Weights of a small GPT-style language model, trained from scratch on English Wikipedia: width 192, MLP 960 GELU.
MLP neurons of a small language model. Each row is named by its layer, matrix (down: output weights) and neuron, and shows model dimensions 80-175. Each number is 500 + 25 x the weight over its row's rms, rounded and kept within 0 to 999. Numbers have three digits each.
A block is one neuron, or neurons of one layer that tend to fire together. After each block is what it responds to, as a language model described it from the Wikipedia text at the highest values.

L7.down56:459508495459455523507473501526513457496453498489469548522496507523521509508518503497472475479476516464471508495488522490473498463518508499489498485571504477519519471500485505532539464472510485520509460472518512479463515518514513525523500410495508462534449467523483490541486521507560486464
L7.down381:512511490541511486530515550497485499513479516485489502542509465562474494487491505491473546511511510452530577495496500489466548476510486505476439489504481512513497471518452482516522510523471532510514507483558485543478490499483529502466509473480511518455511490507545471499502527505475518533
L7.down406:518541457490492500517530527506496479529475537462537508458516460509485516502500499515504471543489498506495521495540489493502545513493528502493539537508484503492475520481488474487555509431531471522504552517531544514520494532532550523518499503523492520514497497462479489513510480495552527523
L7.down508:515479495482508493529525482496466494519465532507524532504459532497461526501493513456495525522523529509483521519509514465510475499520514548512503482503483500468517540493507515498489495513517499450475492452538527529486493487509515491463520510501498509518475512587475476510498529436438503467
L7.down563:503449485548470531487510549497479493479477540486495513551482507492513537530482508460488517498488557509510514526521530510473533511502497488535526481488537530490555498486456503537521517489518510488505509529528503494547503504519461450478533512520515515520451529549483463520513512478504481468
L7.down663:501493520470497514450532525519496503527510502511491461507486489486484476509502524526469527512475506517522490495492526491515509457473482485522523469533523490503518507484433499495497524522514469566497528517494479492503527477544509518489513518522485511522504549515462512496496512537510466504
L7.down765:450508456517453548504489527509512497499483496520536519488491526537485466498506512549502533502449516484474516523475521517530520463474495479484494532483478475523460499514501522499470478500494490479472431528435449510502499492483514502489523515470479512530543477483504472486476476506511472512
L7.down812:526493500500522525489522504480507512510466512493483495477497480481481526486496480499473489481489504567490487474527449478495534513536497488531490487469552493498502458472490405514500459477465485456518454458532503530528509513513494471489510505484467483506483515424477516520486516487493493524
Space before numbers

L6.down478:528495504470513480549503523493518505493490504456509541530450515484487527493498498489454480490504482502501514506488497490469504468559467562482505477517502507572500479482474497508530512538473503476449499532508484495503522492508506473461534495461506500520477510534470494514497517527485502477
Mid-word continuation pieces

L4.down49:477507511506500483517489538520502490460510478515490492511512484489517511537502522497542469466527516524515483520525493493489487504496484476447511542469520481483519483523516528463444461486505517534494523485505516533530485521485511511503449490520512466519514516514511480523528505505533506481
L4.down58:516508496471511505510481513530526549539484482493458555532494508454482493488503473514536504473515486459474510513490463480499518537541482492523501508525504522519484496551463510484479579500498511521530482501501529500540489496527460525500469527479459501507513540419484507537510495502450490507
L4.down377:525479514474542484528494509506506494436478517508469492486518447533527484498491470510496496474518524456529524452454446484482525512504498490522498517458470511485510483486498513504494527496525534492453507491522485517507506518444485522476495488508501475503510533549489490480498469494492488484
L4.down600:474508494500502519516519517516488485517520458526488527492485495532493499527499485489518521509491504541489553522489487499505510537462476495540514502518515527530441515527497508513460502496531489540509515473513511507531503505474474503517486489457535464490538478514471517492488470505494478508
L4.down622:521502482463513510534511539515530517484461484525514498508521491502500496467528503480533479500556496501492534465485558495510495522491524500494515495521554525515495503484510528510540498498496457476469465510495502488510453516514528492499462486511506482530533483462439545519463494554505516562
L4.down821:543523467460470536528482516540527551538485520474507515543549510488487519492491503563518497507526466538522540489501517490517538471471516498535469505498503472492480556497489506497518498479514485483488527484498535472495504555507512477487512480485445522523491492461471474461529500504495460538
L4.down832:497466490466490484473509519506488524538462467477509484498493503546507505547502516488476472482496521476516513533498507511506476537479447476496546508521491486520470500483489512455500499504493502473508534522487461478551502473476490490458490506471503529509536548486507513473468520551492507533
L4.down849:480514457524478478469493538486482490485542477491489471525474505517495532516521564533508513483484505521481464513482481438548484521449461470453497505562528518508512485515508490521515528495478521499504497487538481485504477463543483500490497446517511476522509484439480446492559492511497515484
Word-final subword pieces

L7.down174:521447469491494529483512521519518560502493465482530478483502473515492475499508491546534458469546507501516455515499471507534526470462436489495485520512498505513517535488500512508512516502513493504480505492524473460494484497493463541472488512477548477502516521502498492509499503514488521497
L7.down293:531507458502482510501493519521497494497495519513569506461494474485472457506523478532451507482570523472460516489521483510509456481478513521504518498535493467485453463498473483507528465472525505542501439494523500515477471555493515480481502515502510476515476504490479499475521525508547530515
L7.down294:498546478489502474483539484530490515512443497513520526471495462534509498485493474492475485488508493478501473498502521527490521526501486519475494527479493531481496508465507482539523485480480503494451554516551502511480535507496471507503530468498512525501472491464525496488500506506559511498
L7.down403:530474420479502499489495495486543506508518517470542520484503484534486476509534517488486495480516530458478479493451496529488494498496472534483481539490489505509498503481502511506543485505489463535535496494510456462512500548527495523470494495503547517486477488501499507499495502535515514478
L7.down428:480490489513487495451492498527504532479492504513538514446509484518512508457505541527542487476517495487503478499514522496511499496507481473517518528494524535518511556528452498520498509513490529494475482525537483490532522521543536541500498462494521513498460529477515522552530511489544513507
L7.down586:474504464536551502485497504534533492470484485454490530509523538491515533571467531483506544516488486473486462440466530535517497489519499513503498514503495487473521524479516504500519515508523498457455472517466507481501509525504449488501545493505510506480539524517502488503534511512527517534
L7.down638:497520533478523476505511497513466471483483526458522497474492514538498466538484486525502509509500505506507521533484532502465457498491522496508470480494494506530510491489445532469507561478494554508510508522471457470451488485498535478502535540475489487496482526466485549482533531502507514522
L7.down826:479478474491532471473515510535516518492472500492547484477517504491496457531527494457482493465500508494531496513519486498512562505480499503502507537537489494532504522505478464502484563503513506534512541513487451489490503520533507510470503462473459518455540504489501475545498517515493548512
Mid-word name fragments

L7.down220:515503487517520489510445482493502503473516505532493514471467520521457548475510459513486531534486547521527559486492542517501473559532509500535488491543457523448514533498496466511510506522515510509449489513517472476521498492503452456494535463502491534524523508505510516505515483534497542509
L7.down513:487525469504531478518520495499481460474521499501492518504503490465485494489494522487501490495528493514524530511485532520482485494506493515498513485496504464486461482537460498467513487574449523512501521483511465521551484475533450473470521447493513475473491556503529504466530510530533500491
L7.down560:472523502511481514537543532503466496530495501543513482519555452496518495488551471498515520529479528500450481532524525518500455495491517503528511495485500494537474459472508487474483513518523494478534501530497504535518494467570484486532503487503516547487510539509521522527470462522543501492
L7.down573:500518485486492515531464554456529463483499473549497472515494459516507477507503471542490514526484551500502521499494466491498498497549537546529508498491430516514488484505532512487496512520535534468463498476482504523520511492484487491547549525498491535499514504508518505489516508477523489513
L7.down582:534556508439535480477490481522485470521542484497474481531467490503480506471483498501493461549537485527526516507538515478488505536510529515465459490534468478462494493525498472551505493536517458500542524482489478518465519518488564513492502509494476467493477445521482491512504513525474515460
L7.down602:473500485462508467524491464505500493502471519528551511481487499485472542492484469483473563501514476505475551525489495447497482513509450515517474542502511495488497500507514473502515478503505477502484538472520432490484532531498461469495483550545478474538473498482496493503464503494510474494
L7.down739:492478470512522468461543485512494564518512449518469544469507455519473501463508501506506484513470437481430486490519501457500529448492475523503488456485518522518499473509525493509481456491460503517524491518488517517494514494438491508524508490467497462493495505480466533499490512478474514491
L7.down778:495510465502467499472480519499498466481488494497471501489506508512478491478501527504500517481467495514514485486532484499479575518554511507507474489452461498487466492508520507458512527496567465514466508496504499467506491514494467465495532487530478505491496553518530472528521495470464491497
Coordinating "and" after names

L7.down230:509535490510504478478553500543505520480476490451515509490551459454485511528501529495532471476520469508502457521535544482540535494491459507519493534499468448481509541464492495472477500510507499505501489470504456507519498501529512460479566574489515518490488491475521488477511484527492502502
L7.down324:535503459448508479499523508535532537529511495493520536469508503482533505482485537514526457493514489490520484508495540507469521491480504521523498493523490524525499531520463466506526511491506449495515549537479482491532487505496493478505523505501475483473529510501521546472460518513487483546
L7.down355:450515505466466493484551491525473488535514457490462501482500534503446490463552515520474511484524481490535516500495514505483492484459492512530534486513536501509471530514509520518519511476507500507464498484448512498472520522541551496481518482486493531501497476522500497491548535512502505493
L7.down391:486474524463523482490495505510489462470470499502507494517510478489502519505504492504468472500564545480460516562530488523517511483456513495533509493520495454548497520527460498491451531505460497514511458500503444496524524546468491495519489517475540506523515464491500472461477479516479523468
L7.down471:532511515505463486514475491515536531501488508454508469483525515492470524482463477518512435509466473522518482510510438469520481474519448503515487487520527504513470472513470501486519545487475497511496487518541527471518505523486466477507522537478507474510473484472497512506517475502507468490
L7.down567:520468520484429515542488513539523509490498508538536509528487535501461523471509517550498481500501483510504531491527501529502470488495511499455510508505484479501452472503505517516496486497461544505502490457534494521460508515497540531507487461496459494520462486482553519514530513522552505487
L7.down875:490513499442548511484457509505509498447522504479533493567490472513492499531505488484551498468497509493507528524513510472495522465516517550492515512469478532483529444483460453480498489489475512506505521507471540494502509475523473481517497472518540496539473497512527507500546526502496515509
L7.down930:549513501545533512484501549505491456531493533549519486463497498489475449490480454484477456530491502521487499554517509504506484513529519459440483508530496478501494516526506501465496514552535489486488471498430486532487510479470458483481487540510499527521512541515547508489510483505489547525
Clause-opening pronouns

L6.down230:491525505500526464466489534503458472509496483484524499508515555530482520477532473467492547526506546505520544466502473509481494537512511510461476520518472524514514514529512478519477507514498499522497516498487487504488537481513509505492466417494501444487474461508493542508510513466500501450
Function words inside titles

L4.down166:549552452510497519447479509505491479524479484531521480481524498494482464460461458496516493476506504480533458509522498524506513508517483489484503495467494492502505495478498494470491518527505507521522514511479464479509465499459480515475533486498532493476492530467493494428477481530487513469
L4.down242:486483514476492475442462497518532461494488533482481461471476442512492499523503521447515475507509474488480512488486553520522504506489489461507480509487473498490506509503519457521507521447440515493497481510554501490484568491502478479543483504536489458444554473532496497498500472489523490478
L4.down372:495528527486480509460527447502480499483559509494518478501546466508493527506485519507505481502516496518497517465492513466542449543481494510515519491491491503495463524497478508481495495494489530529489494446484499458508542508524515494464534475500527428464494483470563473504515529512498513473
L4.down442:527554479503514531495501511437496477491518463497536474542493552495496510519494505508544495487468497505509522480472435492494480502497502508498489506490522461531493469523506538466516466494520521499522506467488452491482444527493482519471499438492505492515492501457541449513487468481486504500
L4.down625:506527503562492489485521508486481510526489533515527500514524514481526508484487530484540511440500546450551470476502458518511494529525504469487503482507476466503498506520513513489526501485477511508520512528513493575515518489480476455473532521499464518509433478472510431468475482523478499494
L4.down839:480520472500503504478492472505442499499520497462527447499539484515471485447514453506523499516474515543507532527511507468502486541489457491489509506488473478519478485513505528492501524531510538538492504526512518524477484515481505522483497470461489478498505498509489520530543477515488503476
L4.down889:516505489505531497510525501517533520512491475525475483485510524476436523447528482539466527455478458517494521468498536514478534507530507497534511484494501511480507520504531514483499514538519515445481512476497491499499482498488516477502509541473481435448486517489479524512475521506480506488
L4.down909:491432513526478510512527495498543459460480462490477543490469520475502505496455531489509501506476543521535471514520477502506451488508493524523527523483549475486509525524471532516507497532471470498556532479526461511452523483493481450490464464535539453463533503493497542508522489495510503487
Verb completion tokens

L4.down105:482503502516494508459535465513530444521498436511500531500484534490495528505481511534492491496497501499482555499468485479500467489474488489489498541508521514511504501494484499492515523469487486518530432504564462532501471505493513532531483547426536512499501537505503470527488507514506479518
L4.down317:497549524518471510455531500493488484483515485492521487518510491525539452480455499473516463518502517486505517496495508517552487530483544505499506468474508466483523499495488481498482467460489520492503460532511469538484497574490493477517494502512485519512525522440467521478544548453457499487
L4.down415:496505499529511499537530469478486510489488520441489510523539489505491499553483515510509488505510512528530482495492489519501488536496516475484530407515498485517507519455481501472487449500507493481512537489470478547521531476527441504510463471528505540475479530539492479520488460493508519501
L4.down440:509500497498521461473484520477545535503511508488462510542464512451497546514515536500483482484470505490481483460484491517498475514534518476535511535497477539531494525516543491467535493545460535494530526505521498488496486525506533485495467517470524487553522536481507501554496544500481510476
L4.down525:490466464485486534444498537489524485461510521550521498486487555496499534466505518483529447505506520485502509509491517474498512541486483503470529465468480465494506479534514481502489490476472498480542539533522479551433496482541485488508497466505481465496507504510480474474544526517522551446
L4.down550:465460517513537501466516506544532543501515530432495496517515502531488485521503504466487450477555515498495496511495507521503473520520523514534501434511475465552516480470460522458531513517485488506476463482476476558510550500484554511502510486538496491462522553518526485494470504514502472505
L4.down743:484558543522529460529474498468515487504539502540490484517465485484466503517512486513469555512473477528474522519492485489496498497505527538501508462484510519541501492515474482508486470487452541478495551510474490512502479540503475523487477485437479493453505511509489496472492463474500522548
L4.down872:474548491506517462509515453478459468492498494489499515545546475509500503509487515531482458503534504506471498540504510519488461501480479452514517473485468488553490517500512502462502458465516520521486475466494472515540523472514503539531475497470491500524483541531546469497508476506510495482
Place-name linking prepositions

L4.down139:511451506522463496480481529450522453475519466498432505478499519425477483495484477491467496515495485466506481444421498501495489544486526526472526515479498551478498488521520536541494498492511491510497528491500502543498510500521500516511464468502509498516528483444527530514496489521542533505
L4.down157:469498477481502516503503479531504502506470478446527479479461520478497486454474489461529465445516485497454497518447504501480454502506519480498487515518501500457500506487489478498536499544477517467506461523503485531481519482500528496507536510450569533496506516451439497477498475483508513488
L4.down238:454483503549483525488483488496492535487480518492488503499488532575523460489467535486506473471531477559441532468481487505499506503524561442488510502495505533464493476530483536494547511537529504474509556553513475477482496510494484543487458533504505504505500492520530466488470474495475517469
L4.down339:524480496536500503531486530467522510520503482576479473579493500543488483535518481528458476456498482483482529473490550538491520526492468459496505492522518513522519469499472495527531529456484483481481483510450459479504546479497457527518498553507507532528495478494529493503459495509496518509
L4.down371:518502521511488541537447509529543524490503490514462519519486474487469458515520515506471479500494474477486518517531503520519471514483522485503489474527563484498507536526509516560490488477508497513515494537456520497455476503501493518457512528496459479489524501497500468479460484505474495500
L4.down477:517513523469508516495486506484529515514455517528501516498493524536474515522495471476505514543528522518546486540465511495490504542451505482521523470475515440578492484570537485497474513526512508498520491447553474510460493517521541510491516534464504495482447501518506518499453485475531492521
L4.down530:518526497523468483537455482501525519488485532490428494518456506486537485484509497472479508516537523491488489544540515472478487516542486531526559459510500555578449496511521463436523481505439504554515512501471495509469516515518502466511511548524503520511510496508489486513494503496465475510
L4.down574:525503509505487504490511519484493549470516505489509492520502515488487522481520505522457496456577529507511494507464500496478475505446484536505483486492506528497508494589480488499448512480520538450517496491464491482539523462483468494478543439443475493517527498475486473518509484492498518491
Inner pieces of proper names

L4.down82:501493460515469503511469466491535512501452528474537478506497483500555520510480512551474502504519477486508483512496504494495513513454508505498462481549516506486483537512480495472483500508485514468557518511530515512532492476515483499529493510520480463530538470509474501517578509515547487487
L4.down259:511507497464511521526526469522482522495508542500492485543543492523493536508497564485534490506481483492499466556436487491499485500468483533498494483510520464529502536498508485522500458505493490483520483533505486509518525471507482461515515500477477507488537528470500476509514480476527516492
L4.down311:446502522493486506514512489465470519486480455455494518457498473461452507521498543519479551475537482506478536503503520548488483490479483493507545517500488501488512544491462530534508512481490488519496485520469495488483513460491495506537518487476502492466508523542514481531471481482541506522
L4.down419:492480500492505503446501518482474508516507518521540501503503499492519503514450526519477456488548530490446452542541485505500501516482521481547477531489506494502492527478456490541516489499551515522494454468440534493453482509468491462505516510474530471508525473458537516535528498527517524516
L4.down526:473493501477467502504532487524491508500511527482522512541502481492508495509529528494480484507528461502473480517465493527481500509508496483540524512552487534520499519481467522467565496554517527531471443508484493478494476496511471518507488518487508474502472493494459527509522519462536474510
L4.down545:467491493491493553494501514499496506532503501518498517479506504513494486515537458509553449458486496527491480499480491500516506515513524490512503457486484513516541505497537500500517460510491489523518510549527490484529502435484510499538527476524511511476499483505522515479506525483541487515
L4.down760:462477475505480493545540547518495494510488507540481482568522502470497553510527487560501512457546439505513521502489463511503501504476489509513515445507498510509515477508479514503522488511491480519523420489496503516485490496507543504471483455474447511490492478504516510462485472535519501485
L4.down845:469524518496506544505562517477486543526498505505490492499550498525539524504532524503478491472517503503492487492497457469479509499455507505516507458510506463506533505511529514508487492484497495490451464466504521511518480505528544480497483509467497476490510477454458481491503483489521529487
Foreign name endings

L7.down211:479514504523487514512522549488489540515494515448513514512453444531514483498483476530507511503520475511511483488530522500513499465483550491524528538496516510553550512495482494481544466457549505507484523489443510477510502517511490492511504495481447538447527483459505539476509497523507540480
L7.down261:479500495481518484478509523467506459511506453512534507521496533490530504478489476489501442464534519504490511499529484538520510444418457490504522496490521503514506522499519490489514509477548508517477508523552475506530509492535476518511491479477477519549496512546499490521485514513518436512
L7.down271:475509495474494502483509522502490468516532556553498502496496524486502495481515495508516504537507475516544472491499481476507523523520491518495508532462498496535446471489492534487480504488493526438499480460529468476531538522500516535460504533493508507544486510455486499484499482493480549474
L7.down429:533445476523489529494543547514491514488518501517505567497497534510503453462517511534452477477507553520477475494480499488500540515490523504505531512489506463528491491486486532488501495511523531489532472485528536527490501509471509487545478517498483522558504497505539477515503478508544517518
L7.down655:439521511510464502522533449486514443489504507504519501522572502470474489495510497524482484479487536486500500511504453534510528533515542487485467555478492494527485490522513433502513489466530468527489512511471488484503482472490506498482486504522493487532494477493493479503504531490507501462
L7.down709:459508515492475514485498485511523466473494508479500498470553506475486525564518492524523498521489481499436512509516469538483493515446558465475553545500489430490520455499511496510566497495498531517467451490484522482463482499504509497471517499462492542472482482485487497502476509509509510450
L7.down886:513517515483528476526499510489491505475475516484498484509505507543457503506520500510467511501511545464533500489439530551494506471498473468554505513473466495520519516473500475528536493515472473449494498537424481504510473485451506488476491471488477477487450507468480537455534544507511504506
L7.down893:458555495524531497476521483494504480492455499445459529515533501511502491496506462477508515484513518531485492506528483517435486503467523468437509503507480501511486478521494543469481471500512493490485501490475446532478538440524477523499515536463518526490523526507487500507531494501543480487
Place-name connectors

L7.down64:514523422518489470483519479497500554474483507517564512525507489512502520517506536483514493519487499489502513539504552525532524506481497493521532506526500488518490483489468510486494552521479511463454498498479495476464522525462561531470535529478471501511488516498504508517500525510515503534
L7.down73:550494454469521502527530503477491503488519503480530500450534520508503503521524471477524478502508499508455493483521467515508520453503491526502497479485531485549525530506493468501531530476491508472524487503518458512468481487478540531446541477458528462488458510497488524502531492514506507542
L7.down292:530501451469483475504492452517550512480514493477512526478500500518495484493498481527528477492509486512483490539488493543514515516484485542524477512510521485545529492492467505526484528476530508516490497491512497512495498515517490554471512516509502490505491499469517515480479525513489582506
L7.down662:516500426528501461485505495558500503488493477493529551462500469489515494492494523498496462483510495470481459540475484494487530523439489487511500500509532506519456522515457461467521480501538494489497468505514473428489485506510537510468485535447492523463483491511470480505477500473497478523
L7.down676:527519468454484481468490481496471521465518509500541539478531492500490517478472550523472502507493513538507471542475498508505502509492461503517502520489531478514496503519444499488480529479497498528516514523519545481487503456527517438449507480530488541520515498511499505537489502521481500535
L7.down734:525493449490513465472535511451510470471527509492526478468521497497499469555522516511521480475503501518555494512468454514504510503514505534491493504480506528505503524493538488515508527486501544484484463492452468519504527495505498543507520497482531482535511485523464520486515487496479557484
L7.down834:502488492552538486506468467469520438478512521494501490473554463514545457509502508505547458502505461513486478462465497483492508482489497495494470506493515524475476484465533521472510477501519471572481490473543484515499491556496477508484513490542511494491512476532519509446504518501505511496
L7.down868:486504508493496485552490499453484466502532452557485455433489506493542458504476492466480469519517447525520463477465477534503509553492504534523497528500475475456514492502485503487506472498501561537473467531472483473502483513480473501523495446522518511453522498534530501496497519523482481476
Mid-word name fragments

L6.down59:456490523501490483463521484515492565536486475493458533497440486497501490487503433463478504442494481477502525490494520535489510465511447501510555519496465476507506502479492511496486469485476496506577451449494474521527488501512528549505475486513500505490473525539487524510492524502485493476
Place-type in, mid-word pieces

L6.down449:479502493483468521505456496511529503480518487539539531468502488530506507528499525532529498465514444522518506528473525510554488504467466519516522515522543518503490489498512502496543482541502513512511509461526475529509485486544534510494480456521523511493486483500490446544494509479517519532
Second word-piece fragments

L4.down72:492510507535463487495497494491483503499520483482551530493531517519519512516542516476527546488486491447489491500493488510496489526491521491561479500585501442494547521492497446525519516509491479535476533497505476529551516476496521480520472467519489492466557470496536420546504520525567505510
L4.down121:515495497482510489535503510505525475498494500552547526512474563511506469494506533535489537487506532490507514507549482552529454497496502486490490515511478491473484515532506505485479500472512508480510505484510504496526511467511538526523479475505492498497490531444480472518493509528473532493
L4.down142:525459515495540509492511501557500483492458501552505500516469542507471476520493494470489476499488464496495511517502472560510474504475501518542471526491485518505488516489473466524502532505479555485527503489488525510471509484530452462510561526502513539511497499458488576487490488507450508461
L4.down375:513487452464509502512470517522491452432511505491523521460451507484513530493524520515551519444524470431493488497568498496520500479485546470488505524511538480460507474495519509456453488530494523484505526531499508502504490492520549497483519466481545509486493477495495566508525470484500484499
L4.down483:537474495464532511493477488490468540489501501502489515479466556539492477478512485501468491476510549474457498537443522509501490509445490533479520494501488482477509497505496469490495494529470480455439529469460521510488554502441506476487477465471453481470528490505470508428467492509529524480
L4.down485:494521464486491499493547527461525476497516495514517485503534498521529487482550533514470559486502550518492496488483520540512496507481515459466462518508484484483487505494514509453463481552548476505508484461530531512464533485477471531526459514477538527510542501506479532482505499512483546441
L4.down751:485539505439506510471437513497476466537533443513497510553486534463491509495522507498477547525502532477507503461492473531510501425500529532462500506488533471482510513510493514433451490497503517519514528465523500493456506492516497468487483502478516487469493516515525557478473514520483536513
L4.down935:537538527446498460470524525452515528471475519468479509500478513536478485473477534504501509451481519511465532543531484535491472498453492513485512503515544507548501480521464474484503534462509448473506453479494487493508515467521475469511452468499538508482474500494466486478511484496471508499
Connectors inside proper names

L6.down472:494498535488502523488493513466509456508527480472494487506498472492505516478468492555523490498483503474477477512476502499455538500472514502518493520449518516491511523509542488514511497511495528594488488491503500520497515528544468477507458446481567514495530455522510474475480520475529506506
Mid-word fragments in lists

L4.down14:510509482518447490468501497507527488505522449441498478473514528511482530541450536519487485469501468504493499461517445554484510524525513478476525480501534481534535491501490474493532528483526553473502488489518524485476527479487474502560504493427481528525499482535523458525483488513499511525
L4.down18:515515499526513492555512522469475523528492501475566483537530539465530521502514534489495508468534454505508487507510520512503483518551533462535488503501467499479499510517487532476515462537477514493528550467517500528511478513486521482495525511495533492500491514456511447464491508492502500482
L4.down22:454462459528479500518492580481515474494483485465460477468506562505512479522473529476470482527468503505480450482477553562463469523499526508484495514509504500456474503494504519494501497481470503524514521523511503523481520518480494515492518492561551522517507459437492493487516465495488501518
L4.down57:516527519542525521515531514463459488503501490515525472499494474500471485485488505487483494526485502470514422523511466512506509564521538476489496544472487501468527515464536519450507481515515496503544513495499476482470439469473441509496498485543506511448471491506518488483511511502505533488
L4.down104:532522535460486486465538484498463510505479553497537474519474501499506509525515495506463498485470496500473514535484505526477501509439468495497531487505510538475530498507453496505493488494504533441510471464476496462487516465566508498499481522494489530502503519483513493520518504462518483457
L4.down276:508484478489498515509519493439532478483485500468478490515502545508503558523489524475543456508495474511491476539500525484547505495530481491548495507488486510487540509512486501531522507499456497485533527522530495502523526547548526466504483532512519506492496542486510473534498477520516497541
L4.down504:508524506537500476492487529527500526539542500445485495428490516495502496499495483497494497499512477521460500478512481505502510515471548483489467547498508487528504476517462535484545523511497491486476512541542476490512540513522480492498477539549472507509499549508500527497515487540495511480
L4.down573:505499481522469508490461528486488511464487552482542529448520541481489494488523513505520489497490536465525484525562480552512468525529500495475469512479468461484494488504508504484505466490505495494502491495532498477511439513479524491488536511542499500547519513460516467510526496518499467501
Complement-introducing function tokens

L6.down923:443511509481498485480502513506515485485546496473504532496557539473512475544514532529487541460495510462553496501506480521575556508492548514498540503505544496511515484508484524492517473502508508514506499533533501480514496487463496475535524457566483517527478464459490476508498496436522517496
Clause-introducing relative pronouns

L7.down123:461551500467497482513479507512504527503486512459482521523558538500495495514488484539496490524475516517503533542502463512508505484459483491529499503511513474503498534507450483510545438494459476521483505513528470506468521451481532500527505501505467521545497541487512526498486527471496488525
L7.down358:488517495446465500523487499469474445486547493506511480556462488533521517534520495499490498528496510533499501507500493497494533467513488556479527489533478482464505518470481474507524456530469524468506490500510488460442526519509489492554482493474511497516478500510495488500491485500499496573
L7.down395:514469441462460510502508515501544460458495503508502469530465494484459512542501502480497479488476478503491483504517509499478448467492458525540471488492494483537522517499530506480465473489460488521526463513497496475515509476520551482506468488538480453495473466549497503489484465494485531515
L7.down521:514522477485485514513516533508522512509509528482491489463531519512484496437471461520508486451476522519455479516476496511494485493500487540562479535500524479500506525516448510510494539499534490500526479490522449486484495537482502471508508537487497499488486505503502535513524516530494539491
L7.down528:504493500498480508506495450522450529530500528546524508478495456508469517509502499526497538492525508461494486526481458525503506514515502485483493504524500490525548480512502508520539464520512529502514501499471491490505484557502508520514513523472517498526508528531445500530505458556512540520
L7.down630:490520489498478537524527529516490509489455492518529502500506475520434481515536477525500502495523463510484538513508498502528553507483460492520472505503494509466519522519479520509504507474527519477473507531513470515473553508520490465461564482504463534529445531501523502492452508466545519532
L7.down688:522499476518481457430532468490527462510511517462488502500509492546473503495502488509481516483515460494490442482497511528546572510497494538538499544518503494508481511462493488549533513531470502536502524469491491508505454534501523493496516496477512549523512518482528504486498529543522516518
L7.down914:505521518488467454495473481489516492473499496507499520490485487490516507497549531480466495509460521466471538539500513483533551527512521475468525502492480486516488493515448486495479517480521495540484504493496502492492455465505472457519505473495501438494454476481514484468479480485464489528
Mid-word subword fragments

L6.down184:510549501471506519530506479542514491510501484496493533477525497584479477482481491541482507475448498462459525486466486487515510502494491477547486489488514516510484505490497481479505526486479488461485532495504506485538453478502493545508485482487488482504489491494515498512512468527507495504
Mid-word continuation fragments